Weights of a small GPT-style language model, trained from scratch on English Wikipedia: 3089 steps.
MLP neurons of a small language model. Each row is named by its layer, matrix (up: input weights; down: output weights) and neuron, and shows model dimensions 32-127. Each number is 500 + 50 x the weight over its row's rms, rounded and kept within 0 to 999. Numbers have three digits each.
Before each neuron's rows, "fires on" lists the tokens most often at its 100 highest values on Wikipedia text that the model never trained on.

fires on: " ", " acqu", "id", " ±", " sq", "d"
L6.up76:394556541453493452500486564471514435550490573546454436500483472412396492505474538510575400376550472488484423542457487507498599492542537492547512525398462492398529622498528454619510521401570581495501504491489504565470424576472494453484412488527461574478440466375500529459464561520533569570
L6.down76:553491489466563495504484521467504516484554451544512484492448529578564544539537415505491510575397551453507617417433494418488534567552445503504468481557587491504478488473581469480496562536473487535510505452491538434535456400484488435485524529538503469536521450542535382539530416529580491408

fires on: ".", "ab", "9", "un", "g", "b"
L6.up182:529457585469614513533409517544495525428522474523459473489568462439526495406547537490471470472613468477441486482464518463529549585458523430462447505544494520436472562512550470519412421445510564466459528429517487558557546484424506546547528534457578521446573448512483483573461468605425502441
L6.down182:406470423412442447495549479417433545452424462489467515442489362572496491505536420391546541530411535501481490540525512562439575540466516530577554481463442468607497505511572536506497534485521371506571510559489552552421520491463534565512522570484432441608455490462470578530563543472518447419

fires on: " |", " of", " between", " study", " around"
L2.up456:516531528602469522502535552434493441564486360538477410595507510630493536479555489574536399477522549491488500502629536524548474525500487501501356497487434503475536411538458562523423469510423445493497478484599417530508506552519543506524483435540489493580516594529464487449503500544511596627
L2.down456:492538504517580438512423545502553577531612685484495440480518526402454454476523465445478604475509463465475482500427548479521562477437486496520618556501384570557469566470470490526507480474501505612565474503461526476507433519496442514488499520493597543552569504456450488586492525514500474425

fires on: " and", ".", ",", " gradu"
L9.up278:513535507522598509473440454523373474506458551567543495445534486478467398568552562392506419522470421563438522462583467505508470486446515505574500477501453526562450496518509529488478542482467585584471487539488404525414573582581493505413462504564490511393553493528487558522552546597504563490
L9.down278:486547525420573504457552572482515520524494483408531456544479542406526564454424562484486570481583552573416511500478526565547572481558402533520489484513490445521531388539557499419476523482445422569501486524444539517540520484462538421446473509461449455655536508492485418528537504449518365482

fires on: ".", "ma", "ion", "ing", "ell"
L4.up477:528425567489518513550504570436541510434403457505441400492508631456599463534476465512538407567460486427485439476501465446518585439466482482573488485523443497552519541497517605454474502451522376491496525505621443606449491592493450433503453604453548508575516518581494501551515580440591559394
L4.down477:480624481532590521492471512471487463534540483475534562528493435604455461452417519531529548458507464492523578531508446552531487592473475535419563470477606526492550361506447446504487516583485602483524489495450568466634469438573575596458516506460430548428487524429527514435540446559401449543

fires on: " and", "ro", "-", ",", "ican", "ic"
L6.up275:460502464509496551459553445366478575513525534498523512515475383429528550521415431449579605539516525554583466512551523568482584461582501452542533448458419504570497498488450444471517481483461520540502419546546412459540571481496476548456488459446504546478567461458521571574426500423368572442
L6.down275:527476560508549535518449562572546465496570480489478445458465553533495400394451504470498452510490504486411469505495534551564601511539527567553493502430624539584487530542471506462473488511509487445519561513535593553405570478440447443504551436509493496455503522496528468427500536504538468538

fires on: "ur", "ut", " of", "iss", "a"
L4.up235:570516406529446466520516484521503486491497581565452452472539500522440517456659469513423488485556490560472512494550515529581517476547477446423425495556496585529415516440432512416625454547546483499496462553452494485505585448508517479529632519541506439419521439453491571454491545595547484446
L4.down235:555538515513498541411489466606491509552461557500400515446469533528553472456452543505557510490508574472450499508525444480507526529484469477475446525338421531493407545458458441521510489495531456446572603542458417549435495536543489567514566400393440460559428503488508545572500442540431544421

fires on: "\n", " Pac", " cons", " cont", " comp", "porary"
L2.up537:493502510434475592479430515516499528538521529495506605501533505608511576403452445578541611570457556499449512524511506467532475397581446526520593432454555460488425498529495489446550550470518582519459518615467474473477510450556431562422531539452462440492441558531488484463447400492558438447
L2.down537:472488369546498506507532448529553492548450518459547458505561507429509497597554477449479437480551432522519446520503523559456512553488546432479337626519453538456541416525593462600428473584516526491511504448482517492397424562452523493425456513519484515510507491457475552461584528507471515556

fires on: "t", ":", "2", " is", "0", " was"
L8.up601:595443522538561492537556488568527379525529530505458510458540529588576460578475451423594448527486490447440399427449581566514496547470494446604474539569432423488399521563532507507483453524500529515504600537470512490495486441559549507552430419530430478464516480473475499562510545535450510536
L8.down601:459462480492548524489534447532531536495476509526427472511484511478515573570554573565482634509461512568491467419441489514505493584487482610493433440523573540499451530504431477478424561554474502546438454450427622516487522622443387543542507396476485528481476475510496430537531549443476581460

fires on: "2", "s", " h", "os", "por", "ir"
L9.up250:560511454493465493545444469515452583497532494549535579542614589412499488463453563467508493406478497496482436422387442394446517459532527536539516551444515506434528513443554466571485501500656524510468523481427542474484541468452447538507516528487556490537476551588434470600501516499541572553
L9.down250:421422523462492467420504530524412468518515405489491500536513448487484406532461527443554553458575509543482526583564546490537481465537496509543513526463520543435512398439417453501512362470424567408611488498492549519505489537460446572560453587438514497492460550368518588526471545507490508448

fires on: " |", ":", "-", " J"
L8.up270:525514499550542493477451477558500478595412539431572486502531547506550475536577483447545479506402537444448513513525504526523540504521500525468537517420498498532478549531534526479364528493511375489560439369472549558458518450519481543458475468429484533452479459530445455544552444528516515503
L8.down270:526530469543490467502549449520492587562457558472531529588467503555499527373516472477453499561440437507531539476502502493605566427485492576490534532399509495536522452589540522500407504541593470493492483462565559487487433366526482471470501548538506518446487492562502460616497545541499489521

fires on: " W", " B", " C", "C", " M", " H"
L9.up432:596470507497450493514535555495458484436434525510462491508494614558592493480497593480577472490509447551463547439492337555502511447467548501449483546489527503555510612488515502415516539507455543526531505410421457496448558580463498469501439594474522505466405510510506460508461553456468540507
L9.down432:465537445501496437489577438421489540515512481519533479479512519477554435447571454547460495479555427469568494513443617464515534484399456497501566440542513567401592609482525535444505519518392494546482459519441573492449547478452524454480443536459514478525571519479492482551492486516440394521

fires on: "a", "ar", " in", ":", "ft", "ent"
L4.up501:544555473575476486460460413460582501569528523486511455438574420501547519488650475431520508467549521396511516433502479491522545525334425500445586512448425525566542496442498535504512487504504504478573567465475425456478450548476598476459472569447446452519471526520545512393472525513502487463
L4.down501:546472518497513524497574486438516528463520557537475531502453515533497508523375494571564483497492466515525446577386642478470455483660545485572458504497522539540507539502482458525484481609500461497417475526523511391448559499577381503535510515501540510512465442430491465542468510494482612452

fires on: " of", "ers"
L6.up441:478577470568467468437463517519558476614427488492526477524562526503474409486537396527469491556514539502482442566422529496570445476540440553543489477473419505467557453387466600384509518492470537557563548437396514503479562532539490522596471510556469514541516498408447559452509508487527507493
L6.down441:524475568534565580500539517524466512488538557500469490403420489457506557510552581437560490549517586464503521462507495506493501579480550477485457476438537498448388588486479458474447532510568502486528413531597500560533463629500406458476515520418484507470545524584417424461484428419498547429

fires on: "',", "aur", "atform", " const", " laun", "rist"
L2.up8:436603533479556407521437434540499590516524580520547434569506484485462496562525471416450396500450490525548558568451581452464477460534501601441474443442389462543474501504518385490533587475530445522544500542483429432565601497497435517441512471491546450403510540555480495489548465539493522464
L2.down8:539411481583492571453542548463486390473465401447481533489476516501569489469519543592533597519527585515471436423503475502515560533479495445493516536594617551461503503483501581464402435518437543511500507405493554590437327496544567503524495556483487501553512498415499480511506499429499453528

fires on: "-"
L2.up262:437435537504487523578548512406501479480549539530503429568504481577484422393462511584503459442528584514498438523471531533547551432402404566441562489470531575507472448539450528489558496622466444466397536488434481518464571446506513552536554521570537464537492481504575427578493563487480563562
L2.down262:501493484457574511482536599471562488519495548409521459562517490542503548568429511523451537459535523434443479467532426504436499510514453526495524502600495492477399592495451513509560519559469479540468470579406431484477434536532510487601526456459571536453588522448539535567505563447498523501

fires on: "ir", "as", "end", "r", "em", " inst"
L6.up94:519591538450491440521553479452459550466515568550504533385520472559522523512511546481508587468602489481350504482414545431528542431527528500565452528570435456475562503465437594580488568594487459535441424383454506518438489413465460505496474519561500517625489527514618453519477539367554529489
L6.down94:520454490466386493502478443555500454568456470573485496527556492513556501417456465544542437546527434525521568483496532494528465559514472516378535576479537505565600528495476410516464421491547586488498629535547589480530503549453527611550518458517426407495414527517358491526465532553527483515

fires on: "ou", "ur", "ind", "am", "all", "-"
L4.up240:435521450450534471555524486539471445516531493564450556602562495519508467345471475445599527526437456434546478579457578502494483549527486496483539490494498449445474437589516483486465486574493581539476521526405579473564561456556461531568586523550583587454533471476453429589444517489478521510
L4.down240:458475480488398466502586554484548587464524541530480451423533500520478479589383514524506631492568517464528420523447536521608513531473564490446483417534582502519523473431560461429508521486455436488419535516452395444426524468604571492527484443533519399497466531541518486516485575542517549496

fires on: " c", " and", "0", ","
L9.up0:467525446551571368525510578582443439446607591480475545445475550562519435473493636521514534452526399517455523444453463449480546512471514530544462467437508472604533575486578573557518483500444486543482450434476505474396541483480588518452457514526507511483400475482520559430466527523536448404
L9.down0:495476555460483550416505507472459529440530469502471503571537494493488640533421516419572532510462557536571546489498441553496442455558493551517514480470514505450502532453514429594464488471531510475493516521451491376434453501463539517504427562579601528467514469469564515553437422515580511469

fires on: " of", " between", " up", " j", " for"
L6.up201:506592521485584538451520546490525456602454487559529593611493498492524502499482485559487391402559451532468556435498527520589486501511525467553421424459429567520518480608594482485441560549440431583519511525521553534503517486533504571515492455558503471547503508551476515438534521527428475596
L6.down201:486526417438459479575439416468506519381507491523460450414616510467535509489499443473570558587424506505603433586474496441480547488592505511490548481486533506493467615436470524440491464481543564474504458462565550520516470542496485448424546504404465501450481506471534426573458499517520602397

fires on: ",", " and", "ig", "c", ")", "."
L4.up428:493470494513488417441494504543377540552497581493467484479476521492435467497506535395505520458545491520392508493528455517452593459487498383508474512594504475559522518487482573516525497542440494514602448510481390517469529454545495581510480456578561503464367471523544500542414535521516518461
L4.down428:529531501437443473551553486429521529509432573508510426481582521506518476499543464445410501566491536455485471444433452572458488459557525549482442430486512501534452586495491507501439499483466557459425440483486525432534556565476494437544480491489556472490590458526537593486595464656430558494

fires on: " people", "ince", "vironment", " because", " throughout", "ene"
L2.up626:419505549441624547429444394469441511492460504491528492464505520485489427489486459540481552462458615451462444536579490483350528531526511551423554461482375495597539562416494485506500418467462425503495496579485553493469499500493533540487549542460487418559506475541448480495545442570442399450
L2.down626:523499480527465462531515608500504493460590507480464463552447476500510538524508535477481507541545403485513549532405483470599558463463453521613463533508547493342464469573540537489487577494535533535538482427534455545516439530507441448532495449544527484393502531423540497497486549397588615496

fires on: "7", "6", "2", " made", " curr"
L8.up12:463537563511433493475528507490558495409471579474458514394407489452507554482484478595403482494445602506471507505464551545497527451528549417482499449473448490491384466458548573476443485527468550468515499450490551516574483591537497555539361451573425518497605481548511551521521428468538564411
L8.down12:436418555459578515491524506499476465602518471493575542610607485614516558488501410454541526622500481508457499476498475543565492426332425476492488533541451458416555549492550418482511540451478473532564569462583483454471501453489524469512527571392510530516482535547449504479441639480570475513

fires on: "S", "s", " S", "as", "ens", "ases"
L8.up242:531429370539494498589495523493473417532552553500553502499507543439529347537557521471649481480536589517429499434516484486648504506537492439515423525549521463543505504442547579519518530495435472537540503418468502443494492471521504492390547455436392545505545526539430563562504520530482452570
L8.down242:477451585569457446467501482498567562519497569508460468494526432452558531509546553503529594592500596447486553591478456446337356454500440524529564470440582462494468481547535444463458459527483567460507552520505528522518493539493522501544458570515528481462471519444520501507518491463596550416

fires on: "'", " made", " of", "un", " used", " curr"
L8.up124:435563542484466467551515483505506498550558506379412491423524485442412479391490474570463411444448626453570544492490556433454512493524489478544611426516503447529492470421510613456462435445483533467602501495510547566431510473425486602617439566509528452443560473552521528561538470547531483452
L8.down124:473502408556450523500441535551473526549471587465500456492565508519584482566527543419495511514557481584500491493563501634499510473427559528446470564521456482443499476514544463488531449585440516534447484569475458455623507526547458412400501464566428498520471474423533418431440509447465458538

fires on: " to", " by", " and", " in", ",", " at"
L9.up95:505494508528533496432464482484494531487574533521538465539468556433473431398397480457521516533438513529495506506463461505539496491535496508540445446366445422574492603489462584451468496534541499518519577461473511508545494487472587546425605479573445517464502423513452490525405496461572557469
L9.down95:546490562405468489495541525528418517465480504533477572476539497502529484453584470429512457516458573459653484525523476454490457582444487425464472376523546477522513417413561530510454530545392574575421446482512536538437499540527506422528341482502539545449516487485537524489537520523464448482

fires on: " in", " against", " with", "-", " –", " |"
L9.up446:486544517508520444469558515489509547553479467408593469513469567549465402475473449481486572437493477471481516531578380464540468554567510466618500462454466472473508426504576626407445529442531451536521534466438625596530473515491481455526519418473418445583531486525430493486598474575518478455
L9.down446:467556516502422553511558517640472592531444580526472471454489448526500504437585549455492391501440514586449439496433472526490516469488518529384485444499531499604581509505432523583550464500501464562496395487475551477483543470442445549427450555386463565497546509481505483518558523504526485450

fires on: "at", "om", "y", " The", "p", "el"
L8.up245:565541473481481405503582514502443526381494432439426465496473545508536600508465428419530505529483447522523546554531439552490489483494456487395528485475535588397526539523477562460515652590516392521605420443508528428513547579562472461481516435438459543458498465519525463538476572535482537477
L8.down245:535392441482480542472353547381561474548496532608562444526556383463444440421539571558526594547455505519525417522560577459543449529488564565450548478551518444490449564513498399458354534530557475446514480540533506584417473515461510546523530493489558539586463560467475443463470471481588523479

fires on: " and", ",", ":"
L6.up452:452561489527495482454445402457431477540460488528612545625526468454484485485468551531501525476483497544504587412537468457464507498384425470414529446501488550650473519515547572533493564573475559531511470537469450525506505515543636564490538522489456523565509492539491417486496469546462386561
L6.down452:450504436507410468540517606526548506566596454471492497482435561476461548532386378451564483565556488413472504513472504523471510462594489499570496449468576518446501490514448486431494481498415511602501477518552609516561480488447468475470474420491509445584489469516574492501550582586527625497

fires on: " of", " joined", "ing", "ed", " from"
L6.up578:454590552550564606533443494520540425569443531452500569515504557469430477506557479471527460479544527404477487488523531381553476519496385424505553426478488515477554428463484543416440573503501475458597498483470499548504506510473454436511510463468479483520456436438444489576563507514509512551
L6.down578:466573516513409521497458495581469492439479533529568541484508479551502483541647535482514500523593520515547497487450400433604442524481524536600546417442588564501527503414457440404380491459514526514550499478574533572452459468536444504522500498466421517500577564471435527462492569436443492524

fires on: "in", "ul", "all", "r", "ind", "op"
L6.up2:466608458495494471542506584468467407422474575532527521479498567465455509428554494532475456526569568557459500467517566469559450392508402502457558464481406527493474413477551568521518493530508467558507509524465535454503524504498518610602483457397517553502475551565522593482457494483585535468
L6.down2:497463492556491420466533546561473623562540512526463473565458498591500538545387494450541557343553530447429443439422496477501597413501544466444485540452553479546527485565470489480459554485498492516436474544512442505507473515437538535485485508554559466437528472596405502500488583562555487489

fires on: " re", " st", " rem", " rest", "st"
L8.up97:449494484497536579554553485583466589499554503612550512436507595574587649498496503533479514519540464448539505422533416528531429440514493492534451476526484506531408573476451508509508504477453517524578497488464493458563483430442469519506427511510454492521498473497503496511565410496486497570
L8.down97:520464447567395417555504471513484526523474522492435584546518568462532492496455541455595476476433543520531548595477501472530560474604540552494493509541447532497482435491591536487634499544488556489454454513488521477488542483561497575445464473538445464552505508456434489627497525475473440310

fires on: "–", ".", "2", "-", "y"
L9.up611:520508490535531483448451493458533483455478558447526499545490551462492539508480570413507573369551493588497428458446487473440533523484511527546568543571466480531533467479480459404475562547500492534448441458468500516485555551506493535543562466455590559424517431415523481568487482598469498497
L9.down611:445500513583546491439562514570498475456499469505449379570506563519606464443492537484537529439334493345487573529474521581518485489518506507637446552493536515555507520413523464560424476459452508451518459406523513455531527529494485529432518445551549536488439512499563527439534474408457476588

fires on: " ", "s", "ir"
L4.up110:507417371588468537571511512494515424512467514492573553555519559457410555420487499426527521492551561593356455480512513454532522427417497557511513518508466466500569500503564536483495586424542422437461553533510502548499489470591491436622534537509590500461544524462494553556474502417591535546
L4.down110:429498600482558490471488517393513522480504409478523488458522486485502490533478526479510469514486471441541467579537545480455447557578402512534506434538540459519507566482498469633481460582454551581490533498519554411487436544495541614499449595521489441514430416564518541495475438598539530527

fires on: " out", " than", " cost", "clud", " so"
L2.up518:437548437516514462502586507560536497534446509440461537478548471454547554534488467416483499412478572381529462538476544496509474565497438535544432458545432531449596573563562501461569544612430523467486603473503544504436462552500505506476499462509489447414480447426574502552493419610579504469
L2.down518:584496587470527522476425520482563468450503514487538506584484493480424405488514519571465453533529415520492529491542414446436598492505481493476508598481557434509417437475505488518479532417626463492562405554492465496568550462543474492485437512457477545511437628526454483466548535468471498493

fires on: "\n", ",", " ", " S", ";"
L6.up358:514536513510517449495540464490456416438505556485489501518557534540534556430533555495451444468568552557537517492477411524430540464596493417475475460496558435466565441548442572529465574475443554428563466548475493513567605489545523611594490519476514526517480529446495454489429501452479506551
L6.down358:552496488526449474425526582529476625524574497380476417592404458485495506479468481496565499547431507556436505520481481480466582514527500483520464542498509480458442485538533453455420594458533385555477556462522471527484553444485468481408467535554480539527542420561535539485593489485554543528

fires on: "-", "em", " sem", "as"
L4.up608:481491497469471438496513551477566545552577616521491573476538535585570446561465426517603588498527532449534429486421528512505538459503624558444537532574505482515481515548547577513442525549434406487521403483404471452505407510422546522451492484536442531469492580499564473491436529519504457437
L4.down608:538503505502625562446484476498497471485398427469468477524442512452483500500523553444437433555490440547460573483523457549461521522533363429523513514470500612524563481488447412596507450407543621609499558543580592508495568489556476521512518547434503487506508436432443516509494498500500544521

fires on: "s", "ins", "-", "ers", "ates", "es"
L6.up219:512422420534537511491371423499423506552472519505515548550522465547499406462481478525513440452549535476447435518563550521490465499546509416448478523464481532485542423573468512394581504432424451549476395428499522548480632486494474482489572458534549543467486568554410543524539540436508482521
L6.down219:522558573494500559460604536527579476517438495522434466426462485459568536518504566474488485495462539501525605433435483451500517512457502525474440464529489523535533524471561538488382508574622491423532622517499477490633462503552591494536432492486505562477524511473492413481545441438410476506

fires on: " ", " or", " Pr", " Q", " and", "com"
L4.up233:539466586504514535502479489527483519511503541437487570570552596533530488489497606591579453553461508534466526468478498535532556561488498430455597516565571426502522469513519504484537524455432395568435459477479526526552525434534508545520421475434501582597534462578449481525503411529425444513
L4.down233:536537379436450483547443511505440527494459409535462506501498493479466517471476591386464605466479578479556472453628514529523486495486559464478534460444544464563407464498522441521434458493533545423581522407530580526439504481596483523520541505531536473440562488512599528501429524472524561409

fires on: " |", " of", " that", ":", " is"
L4.up370:541534483599526597522490493550500408476460528450411506575488464434479527530581415539407461444419502483463451516543446513581569507593453440568461530402375523516481577509528477475549416479485472477543473484509561566440402508507504490571521466541556532506464450546475413503497384475559571457
L4.down370:491526543416441402476466551476487575501518518568608564430505548476565491472504607443446495583564484478572512515513523521493536469400545538505470493586520537549517486523479512480548520528526542491473516513502462546552545454497503540430448523469488473456443528494466545506470512510436514574

fires on: "-", ":"
L8.up102:487477450519489515487512488496521475528467507445559460499440578545532379536514559433497425564478511481380509510476470530506535396555492494481538377469448484503554445433594490422499539402499534567582478471441558530505459497495519508494461463561451544518457489629398472517553471517516503474
L8.down102:529580444539549390542387491579509577609482564462612391475484525472359499441606478412443472592444515527547493517604434433602493483460520554502472394522490497516447452529510573476521526513471412543564494448467524477471513449544491542488451489477492565502438525543442476491511534489468480572

fires on: " that", " to", " of", " there", " it", "."
L4.up363:505530514540476516499538468421532490506569592512444508553516412534528559551522469419595506567488564418500487467435548472556522479498479381466574498441505575510503615588480544446464439405492497520522478513577517483475451474426535523492540472538448550485521433586584342578487414548462542431
L4.down363:496479535389531481529434465554477497558411357434578427499466557485530506499586473566415447496496473518519568414554425532416548460482550549534496456458466476525509413451606461582548554483567596563402451545474473500488596529548485537441482467481439496567476532410432607420488599502505525553

fires on: "ur", "\n", "0", ".", "aw", "2"
L6.up308:528584467579476524474451494506460546520562553566505478387477472512419566536512506506421456557503476518484604520494493561475548502467472422504513541523501435502451473477455483471486511473521491485451496567525495475477457517467474442506467528457510499528479464496554533568484495627544454544
L6.down308:506526502514602510497453554555446398464460538467489491480501578413548461461484511480428498415434492351479457506458450571475601555499494540525593548475547569560481479429481539565416524513471473548520461523555418498476492576489568521504444460550521602437440504538506530470535427450539536526

fires on: "rug", " law", " inf", " language", " Awards", " status"
L2.up245:584479491512515550463427483445531455496512558647466505423432423584354526546517498516474390562578449544475468479528488480570542570570487507517484438385596516507447446543489529525479517537559580604527432503426420467515561528438486494498469489566500478548440490446492538534480563520527542523
L2.down245:495547474506513495455539519543425522491495453387454490539511561383596546495449567468535571467400543459561587462495533475408444464480530412417556540575428479471505547427533485445509503461511438409476540482588519525538457442536579428429540512476483553455549483601519467531548474460526503483

fires on: "2", "1", "6", "3", "0"
L9.up338:434578450508438457522458448458446528461502512472520523369505497510510490533595535522492522477585494486480510427480537498494491464507522500455354570458517611554428511511503522486500488487479527490510501485542568539442511445532414589551513476571430669467462458461481438476523482523554490533
L9.down338:562385477608619574473570443524464432518489569506485414447501535484493480538552501526584516529527542436484524497527522481459499446372458491523505543539483514419530557520484441457479577451465466396429463464560479441516396478411522444510554498461457484551473550530517508519577493474482488468

fires on: ":", " |", " and", " as"
L9.up88:466570531572507431553527515493451465562419593439485453490513479586548384489605485492537403547446523486475614606507445428536525518475436549447538435421444535554555498452549563388462491439502428585536458504523471555522624464511440543562507428465447469460523459461510519487535509560566479489
L9.down88:505533592438601579417436481600444536508522498446503439476500479516494474568617553455513588535567457495441414465584464430506540478479508484455558450471489502458425520576531508540457490528502448568511497468448499467501430511492487498461290578517418454554498455449517548582550495473496406497

fires on: " |", " T", " Ch", "-"
L8.up85:544466437458549583486496539544494384568532486512398513538530526458475407451518559502449440511495587522559534473507498551504571553581491527453503428533459534549557567530564466511401471460562476502512478474392519500457450501407473479543510457462450530526417415567499481498526506474510585463
L8.down85:565481497529429474464439451488527506542436469563491613511498552493492538461585414397518520461552518520497544419515532529549576445528477497435488511526478493573538578467476518414499462528468539512565531468609451568536498564533431541491495506566515518429545510555415480520429536597540469576

fires on: "ing", "0", "y", " of", "lect", " At"
L8.up528:489546565461447499454509586554488511506530478520491489399500582427486480471512500490526517445528535478486418504444562561422510447539477513497463471475522424423475542419551426454506496522578535427486553585482476555415495460474435447595519485420495495486508552525621537514575547552506502499
L8.down528:509551533538517483511558456383483499571463515514498558620504488531415503570494478570562535531485472562533503528513464447510528465431528458471458493585439514504524492512480568469608483560595442541508502427496509433535513522562519465389488476615449561465419501429492537535434465443494495499

fires on: " of", " for", " (", "w"
L8.up177:506541534463536459547473483479553528467474442526484492564526401543550505523501473541497539558447404528467531562450527501536473500526422423494522544505421467590506511408487567510503533508485521462500493447455505522446638546532429528510509442512489464517539541521359527548468440494518597500
L8.down177:497469487545475577464564385501492505561476618491520462508490506478495552509491464430526491493540574520546465424552427464448590488478490534402504543586523554481500520531535529469458545498429543470509477486507478580523478490583548482444541525476539528439491512553575493532377495501406443420

fires on: "-", "==", "c", "===", "–"
L9.up184:432594414525460516614459433450586531491564540469496428462428489517465434459477496549541503520487462450443544449553451485458549507512524392424542552462433496520521525465473481418548530498519538594486491557544473470531565429448455463472496418521570451441560486441410492551500507508488526532
L9.down184:482509460439561463482528460548505574550365511500532493457530475527506592504322500441558456569518378520546498525574460568544479488503470586556484501488592592471505455548579519449468498501443453508479487518432593507473464456534527529499523428536388551500489514494481541580492511527505481488

fires on: " American", "American", "qu", " Sw", "ruct"
L2.up302:586555466447557466527433418566504447548445548484459547496473534570546542483481376463510474528436438433563431487469523529504617519476460491440426395537492564631531521653476450448496529454499481451564452593518511505545495590552583470476451513458594513524559472477555527507540543429463580457
L2.down302:430505554552426534474587574435534537492460507573436486475469465441479476479479538460503529546555521522482582458552534508475441512519536509524567526430583419417441545354539552530479405532492519600457540469490482545466509446455453492541550506556451471443452550538391509490479491604549482563

fires on: "y", " of", "a", " same", " ob"
L4.up281:546490525547480539538443523510554458504479611509483464417517601551566492499508477478469499547468450480406377547546575542613448534520498470419416550451491513541466513531445574500461479496541468475495433479492480463464446559493511452526436563562543535502508507509405465460559472438547450442
L4.down281:476565469493488496512504459506421603422552496543556560577503424408383510457516491447536521479510576525554584442443522445446527465452511461490493481461443442356482417448498460467485437483492491482480568540576576523535544438486502582451478483458514481470502479482582480547436483492497601552

fires on: " for", ".", "0", " mov", " of"
L8.up491:526513544452465487571548528473542408452494440528457457422471444442472583479468515403457436517461481481462455488432455480538496509470510413473479506472469439479484471454505511533539516521414472535402555531439539428597420402503460510415444469484470543395462514480565428536467520506611532480
L8.down491:469507534527510485512358532515508477572532547404508508588557556532511526606472426576518579471480546473617511426544351479539539505497567594412469506513511531504489555516536488493487393488496556500558476543555394505456486452400539478506466535553579564467424421566481541566543516439545400564

fires on: "-", " and", "ch", "af", " or"
L4.up476:521512561525441456470461418507515633477582515476561448538508417465490465526512585541499506523595414493459468429480435451487563518472486508540526574470511559521537565583568507447465475489555368607459538475454519566466526483534421578535419500475491603499482424448578588515466488629452423454
L4.down476:447449458469586507493576549601503396481484511515466588428502550506486518442512489526484541415403544529487525510508539625496543510483455464562543450579529475474390443432457445566529523524522672397530465548545531462498516480501558439451521496509508473447595596562417497574487498428510484567

fires on: "0", "ag", "2", "ens", "1"
L8.up488:473511519545517415541565564499631477462578465401432563466518474554526481513541519452572493518537417564509527470509508545431457388495545472469476544455452531517462484460522476483513433553543548408544541539479391539478528509509521516464500425417450452468388506556504509538571470492530515458
L8.down488:425419518463508566443516513540472405568410497564511521491507546538517465510518464538467556629528558458480425427429542513566512567535536524508472560538500483478521538581541460498463450537464599494465443483504547501487442556556499456630453546484500440532590534449459476555470507573494496450

fires on: "\n", "|---|---|---|", "|---|---|---|---|---|---|"
L2.up130:457412484460516643459506502503484491505504519453541559548560426454476496464463462506538471464470489556459430485499451513566482520493383442465481445411467462491468496525494492552578532534510520506471529493550460469524440481516408496530529516356415396430462575427465434540526453548629582576
L2.down130:443469379501452451503455456555483437535488523499504412453496462519470554484497484567411486524545593513426500547545537631555515443536520466565477539555522543490531491563494492453471501556445676547474497533395490483459502551512443549538436394649518557480426514539490474495524485575440468463

fires on: " of", " and", ",", "–", " or", "-"
L8.up559:498576525518574479479553367533526570569448541476522445441540495534497446524428424551521519467549458552436504429482472525547534458514512432496488471432405492576481473458572563443438596460559565610446478445511534488463557437479462547498542462576449546519477411552439478500536609547435541427
L8.down559:527619575449522510540542440531429468502422550552471468544474522543475453541491539478484419565481546467471486510527510513542494546434472575482530350439533495516470474502516558391513463544481447560618501424552578466484598537464489485496474521537487442429588525424439512423493435458514436464